Part of a small language model's weights: RMSNorm before each block, normalized queries and keys.
MLP neurons of a small language model. Each row is named by its layer, matrix (down: output weights) and neuron, and shows model dimensions 16-271. Each number is 128 + 24 x the weight over its row's rms, rounded and kept within 0 to 255. Numbers have three digits each. A neuron's up and down rows have the sign that makes its largest values positive.
After each neuron's rows, "fires before" lists the tokens most often just after its 100 highest values on Wikipedia text that the model never trained on.

L2.down478:154130096130113120120156122134126114134169104113162102174122125114141104105140124147162122151119159168194155144097142153125098122143160128100142143127102083116087074101118124128147117153127107152170102118085086133149109090132125123127155087121119109166157155158139148136104142180144102156135118133105099096112113159100135162112128098099149128106071134150185110153126107114138114129128113152135135158116152095099108114098172134131090123130104116111174124125127126097079108148152100134132084126128108130126182110141134118142184103143135117093116114120100116069103126120168117144106157123126136136138081145113125133132146133100091147114167140145096075136102109168136135120157141161149134092135121098157111141165141134129148125129098117125146134154110151113136140074116142
fires before: "\n"

L2.down375:118097167121140171146117140110102099088130136172139133107172103122141088134168126116160136120157120176139127193146100098117137086146134176168121124101102131099170123117117107152138115080138121126147110127153139100185114133111128111140146119144128121135141189149145106087090156143110121140144111097086144150121110151121183085154156096153116146105139118143134111132130144127164105140163127127145166138140093117143162112163107171145122118123133130133127090119140103136121131147116145124126168142116151087155129125167093124133102076096114163126128123116114093128100141138136089111110155151124137113118101143145157123100128145152130126147156116128093119134171125124149091165167127106115158164155101141096161160095134106140125120131049158115143131117139095130161140135104059
fires before: " as", " in", " to", " on", " at", " with"

L2.down52:133113148112154078129119101119104095104150108157114170147149117122148146127143179130098107151125138103139148134091179124156148121075144068137123136117163160134104176097104117134128106119138143096114090123114168168122134147118073128090085107161149138136142121140147175143094111130119120105153112138115126139090107133099109144115129219121175129146116106102129144157124135087117103117163171123136107120127151157121124165125135072133097161102129111134110151117146133109102122121158177143122114136131107138127119074146104125128163094125133117099126142136170159125090109150100141124087109161139122121110098135115116136137119128110191130123072070124090098124189127174116108113111127139146130137133137170106123112128108178145094137124133135143131118124102139118100130160155126
fires before: " |", " m"

L2.down349:130091144133092132135139129128138132106126080158142126128114139106176121143162094129176158112116165151138119146120104130144086123121118120085103154105113140117092101139159113118136131133143124193141124094148157146153168105129131143117160123129103092118160169097143092136166135078127089141107159178152138097146133175171146130117110152077134125108158188174109098116135118155093111160145121088102174139129120127092096097101123123132135117148067112125088098141113130136134125143073137121100108107147133166092179140120145111123131123109153105127121138103145118126129117086159131101119155148144100154097080071151181147161124084141145145117139150143096140112095138102108120122113109110169164131142115133120123126137103184102157128159092173133140174119133087152121107143134141
fires before: " of", " to", " in", " the", " for", " as"

L2.down406:142120098127108128149161141103111116106097170161107131161132142113126141072153168108109160113120121106104173133120121116141114150161146111124134121118139131132083119130154161181141101127088130097085131115143130119130132141113137165101117113119110135089125129096148115114165143130123141124116170138158140115132148169134124134142097125152091132123097112161174125109140130096116158128129142136149161163122129135091135156141155132127114167133109091092107204128154160116136139145120156099139159136170166172149105144122091123142145110108121125109120186146147135138180149124153091144127113124112155096142170135177176130115092103118135122128142122151087144145124120142111102099138117160125134127146127111130117129158125137120091185113140160101123143144140121128171129144136101
fires before: " |", " (187", "th"

L2.down510:122119159129135106123093144122102138152118137097072183114114162132126121107178109135162124138130172119135138111109149125130110122139168126161114142134116140111084136108121140153167089092141164159130151130111144121115133112137122143103114146102153163110143104085129131100127165112135142076152143128154083100115112135091131161151123162144117142142103144062115058135094100116152130145129140124131134160097143109105119160102144120118141148133125121166081122139152163081134159129121144158130151134174123169137146157142138141143113128090154092117145114154157094096103110125099137136141121100121098124152099171107165162125158102144124095133122183127089126122133114137104115132131086127159146150153139122132139113080184107104177108109116162144203140134106113165119131125162091
fires before: " |"

L2.down19:153119107102096121155149101128107103141125123132107030082118123126118121127145139119113133148164079150147133107203160112115152147110092148083134109120138079119110131149122110082111118149171112139171120070133125118113137115164195095139172094153099137113095114098150107101135112133114110124109125130139116152123135119161107098160158108080131120125122153134136157097121123099136087183101134133132149125104121103103154133075138178107186127143118110123115150144160098108116114135128129165165131124127126073149123122129108141164117130110120111137158139124103129088074137106145115133150110118133097181138137104120111112139118059130141158158107138096086161133158129129136152141138090128153127119125136118141106108179124125137124116116178126122093077116171088125089123156149139
fires before: "\n", " is", " was", " and", " :"

L2.down565:163127150095124132138099120164115118132156142126154197112159105152092130097124137130112123148113174154097101091157110117123173144131150125116176148109099083100186099152111134147135141112140117183131103130116128151137080144128145157121101114147158133120072127114135145115137118115118135139142105120110167127161120160157092138119154116109127168131102166092168204113138128141134092146161119136123123160177118117168137093135112118107101089157118167189099105128117149130118135133060135121130105083130112152139146135124165150148124136146139150101109107143136123116152145117141151112125123162113113115146095098150144061104085115105082130111121087112112105142124120134118115107141112121087131094137137182103130120164127138160139098125122109120148100132153147164102112109134159
fires before: "\n", " and", " =="

L2.down491:126107139153131127153130149142092124109097123092130255131136114086145104139127107132122138157144124135162128133134126103130118081118143120092108127124129165163113170094080116126133143137141138138141128143102108118133139117102166143098112157139120115145118119172168092119132164125151097144147125150115107096124146165140144117125116146117099096121098138157106095127129124168130131133158140125126130146117143145142102126152149124184137094133100123101133137143136137108120123140130089113095123111141135143120163117136118141127148135112108106155160141122123146151116157128122137145150155107101149114104130121147151123179163138135119126077153179165150174113106119131146106137130116131121105122137102120126142168171117102152135096122160137109145137155120125100123131140106090
fires before: "\n", "-"

L2.down93:118158105101135163125116107104168109122161102119128195150114129121156112126123139130134136105105109131066126157123110133149128134164165150124084156131130136111156165101165106131131115150080136128138140149073123121125131130167118095114110131115156116105115129122130106124114113140180158113089101094088150165139137121122114154141157122150177099153156104080179164157161153180141132110158120174131162131151138113135110075089120163124140164152086142138168158108087101125123175108166138150131178128135133111080133159148118105147148121140132087097164169116143094133113113161110135128138146146150096102119147121130117172135129146135158162123105122179124121119116129171135143165120163092143136159159157122120126113134131096138136136172101107159133146141120133126121128144135109
fires before: " the", " his", " a", " this"

L2.down351:136102111123144120170103136117143139142128140131113255120130147155163110099146136117146084159141096149101144099135099099158176108130089151120107161144151139126120143132126144131118110126126140150127159143113131161129136101119106189135135157115143103148094144100133100139124151126101118133129160094125123111152096113161164129129114140134131155150108151119119129100120109131111108128119090146120122123122151122120127122164118105110107125138153116116108130135154092122099154132155098147099152159140120129138133166143132141154124150155101131112115125062149148093146121110108139156148142128114078133115125147155135142128162122164095103137140126129138116130124153139114130123135114138133128073137085110102164105109118102108113136134157094145173121116128121110110138090153124
fires before: "\n", " ==", " the"

L2.down56:094142117096131144123133143121125119147136068073150178136140123158130114146095122145108123203100134075154112132138113118066130143100108135139166132118161148143111136122111105136125126102134156174138109123137088148095107117174129140152136137142172094134139105153125137147106154169105131138108146122136130125109148132142135132135133135130167138131137100156148144119119121114101095149110117110143129106159126060165131153123149066143122093128139147109098163095152095153108065152135185081136119124136120104133087139156109138116139168149106182137122103145156142134087117101150142120131116127097146113106123145154148080128126144132146138106139129108134103107094171101153117128116117130124134121124124139113139150132121119124126074110141103121101113129159165121136166147105150
fires before: "\n", " ==", " |"

L2.down475:135139110100109141116108144131163151143128125131090175135170129067100125109109194145176159077115124142089121106087122102100158107156161125137097159130107110120113160189129175104148118156115117099092128132140135099131135133118112112134104126126114091123099127127092127126157113141086098130081123116145123147145112104132130137133099151150166126123125151101152129135106111118098126098102113134129099153151114149137129144163110158158129128116154118082119140104102112135155122119114132118122113173097127160159162131121125149113149105135100172181133103100111143137084163128151171139079116133158157026110133111149133108080101109139147097139112124144145146125118114166147125120162154114125146116116167135155180111102109126111155142159110111136129121104135146108149080144143129
fires before: " of", " was", " is", " and"

L2.down3:106126144111104179108109159136103125161138130169160195121124112105117119136123154136112121088114137163113133115146126100130147120166134100133134112143130102144142094154128097101136123157112140163173166119122142165124081131101115170120087086152123120133088093114129131153143112113121114111160114118130147102163144150116129166135169105161121164104132123157134123125150113113134163090150125109123156123115137120099138111110123164136083141132130131149151144139092133117121110138103093173091085104149129153128122155064098119103141130108170139103146124090117155142129135120099149173118127138176136155075150124132119118143121102109100085167140113149133106108103172141139141148139145131136118169114123155137152081128083137130139117099088148124138131180168104165168142169085135
fires before: " |", ":", " The"

L2.down307:122096132125153133113102116144155088152137130113139188092125156126112134106127114112075111097148128127111128122102130140114129127149136141164161116177118145123113108139134119126095117113130141137154139125125154127106096090128109132118134122141135099195134156151102138148127103112134122068116075113082105153120088144136123140124142138130177121121090148165139159115165148104121150143151121179136117146133105135130142154100128138141163130170135108137148163116112120110117119102147070161103121114138136102117138154103122162160169128099176176137085183100057122113134154137114160100107154150104126122146111036161164123104123122126124142053101150074114112123122131179147155135133099149138069130117097148132125112161132119120130115110093157130096142117131118104100135097146141
fires before: "-", "\n", "L", "|"

L2.down134:163128168120169113126133155122137134105117121146161193185137124123152102138144106151168124072129130109103121103104119137126097150134138141112159140127121120125088154125106046111124116134124118137104099096110131126107137137148107109112175158125140092184130159134125102137095143139124149157121179144088146150163125116139134117082142135121104139137163117146151094148105158089113118128134120171110143125149146150089093123135174126085122109127122150130074109112115130108151144141113138134122110135148165165093115101104141167158073126112101157124143125127134112054115136148093117102118111126140114107160125182169101151084173148134113107091126163145155137130140163146148114150116092118161120141104140145147095173172121139158106079123126122142160132123152183091124133135111112
fires before: " a", "\n", " an", " the"

L2.down131:094108140109127129135105102150137133133146167145141173102156112130111127114138125117122131115149094135103115140140189082119133132121113164131120104150155132131119115131097135113120163153136128157111118122064121129125144139172113119097153101145101121131093130142158164112154168170133110142129122105106105154114157162096110169104218150191118125098142187131112052164158101117136127093124135150142116127099156123142145134122137197174126146142102135130157114111131101146121139090101112197096111137138131151133128110106137173155131085157162191123157150147132131120122091131127158168147162161111156129103118104120125129092106116094112189128156150135115155121133172126109111185091156113158139139138129164134139154159143110120127104143144137121117142119133134122116115137087084
fires before: "\n", " ", " The", " He"

L2.down429:151131123108107134172115149137143101124116141165138117126069142143092159148159105140131121104126137138147150161116160129112138099136091126110115102115098118134127080121148157106131160150107123122119159127082108150133134067151101123149167113140118111084149090126154147122134170120127121116129121191135134142171146073140148138107073173122171129115134160133167097165132161124131092142060146136141133125158102093098051113131123139133142125165107155147123125109099126109085131126111117171098132143184116092107155109197114167128119115138049148100122113114155125144052126127106049099133180114105118151119125109131124138110099137127113126146122140126144137135099145125087147138120151154120137119147156172118136110122121141122157141138139109145119112105151105143141125115131142
fires before: " the", " them"

L2.down561:119168110143136164166135115115173107155128128143122185156126163171146065157108116155109111119119137151174125127120121106116122150160132116168132133111136095090148119156153122114130127143124129138097140133156144140095079124168094111165146144112125120136152110110151118114136144128138136144083132144163124117099160079181132136146141143109163100090146117055133100148192158132136148141110122136158108130147141126118097137102160136134120113142122086148171116153129091170150122135151102167090107118143139137160137134153145156151117124103150122119126149128126124131141123139141102148132153121180135141163093150174139118107148118108113147143078094115184120141205127129145121138123106120114151108131085159117076112163154156106180156144142121116154156161126133169155158127161170
fires before: "\n", "ov", "-"

L2.down43:126106097112159132128111105132101167116142127127101216127147116088102122153091137169129109086094141117124176099112098093129147143087107112125156132127108116111142090148096134158130114121125147087165148159153123100143182118107135131173124139111162092099135116127080140100102111124162109159112099071139115105114108120092112109131156129115180130096151115134158157140131112121133141136136140149119099111136034098153115116119142097147147114144127138142114152159091079139149108131114128119108135161072146105143151094150119106113128137128143127097150126133159141136105129128132127076106134099130080084072101175152203141132113141160149116150135127172085098174106131137099106134133137153130083119133112113143135108122152123106108102151118173131106145106097124111137130127141147
fires before: " with", " of", " to", " in", " by"

L2.down385:158160124142101098118144123102132155165118160158120204126129098152092125136156133123125064122119163142103140134126133069154142127113146122114141135103143117145136092131120118117121158129104140107149078104162120110124096185083117195114084142118100179126109134116120153128084125168099101099122106108103150095139138126159161094166110109133121140146082103120122132121096106136148171145138158158066113117141139134153152179116162096143148078166137134137135173116117113130131097133098101114107122158094133154146129130101108170145083094120156124083087117142118153091155146128125145155111112168095123123125115140133142122135114129094111156106131113171129109107139107141138105112140121114112143129086124145103122153127137145127153086098115106139137143130105102125092138155113107
fires before: "\n"

L2.down85:115131134104149105135163113120125140130114130132115034182092115123136123174181138126121125108066105111123122157113169144122079093136150149153166110125097142164105108120130086186122124123123159117132104099120100139109138099104112101145123153089161141113081075115105153143131114116142139130139155176126149108136120124128179145171143149148114091141096122083131117096143121137118133125158120147155122128154102167148121123168173095134145134133097124115119143093104082171153140108123194126137084124117109141105147131096121113113144164102120133098115116119149117110104134142119136119172111120130113131129101110117118145153141138095162127130149135107108155150146134117136176121115131143177118130114107085085141198126106159115129135156103161152171135133164152139143155118172103
fires before: " |", " bp", "\n", " (+"

L2.down149:132124135137113148136146124133140158144123094102127255134137109102114133112120091126102116120068127140161143150135124102118132116122113095128115123114119153119080151135138133136124133134128112149122114113131136138112116139121139117116124096122144146131125148146147123144116144148151129154122133151103143111158124115108139087121170142122116128113096108137125100126139132135150110130146132134123132124129143123143105131150166106118125109126088134111126110131118112144109104129142160105107119160131112151139126128134118123120135115111117129126135093133095146113121121151123121130150109114159142115127131100131162110134156134149139119124136150131117142104085129136157110131138119104117152127117147129120138126164106137136122139154139115065105138118133164087118127095118141
fires before: "\n"

L2.down381:117132086105133124113109131158109112126148121105123155154162144137106080111118173155142072156137110144156065112129103118083128115138157133145156131140108097116076098143141104113127133147123116086156146131124118134135108103136131105154127136121110097153089131116127136156098081129149133093113094105098125138119145152129190177182136110111096172122117103098112108140125113118131110144185131122121146111120119130135166155143110126111115077160134156161108126125111145152139096149111089133134146132120129102148127146130137141149150135131135142134131087156140110174128122152106134132129164127133132086149164124136098098154077112100100121134120158136078144149136141113169164159093165099140149156130116118099150149115118161100120152135084148155122110156145111116124143106127157
fires before: "|", "\n"

L2.down449:124148123115169130163124133141140183154130143113156078157103102108103136137102115128152095168155142084072137144142127156142171155106157137103095146169107157134147099124123134144134165120135117083134133174164127116094147104178147110137150154108145165150155136148131125165187157137140116081136090124134110129140086147099138119132150116157117157146143121136120121076145093139149128101116154113107113169157154094121112158103200126135070108113103135119139147161112102163132128111118153172127195120068137073129111154185093100144109131103107112139132124095151088125135107111145116165123186120121099125117093151120122107149084154126132144148149077153150123127160167158139118135139142111098116114144121131108179150100128147131117106164087136106129122133113143136133101137108121
fires before: " are", " were", " is", " was", "30"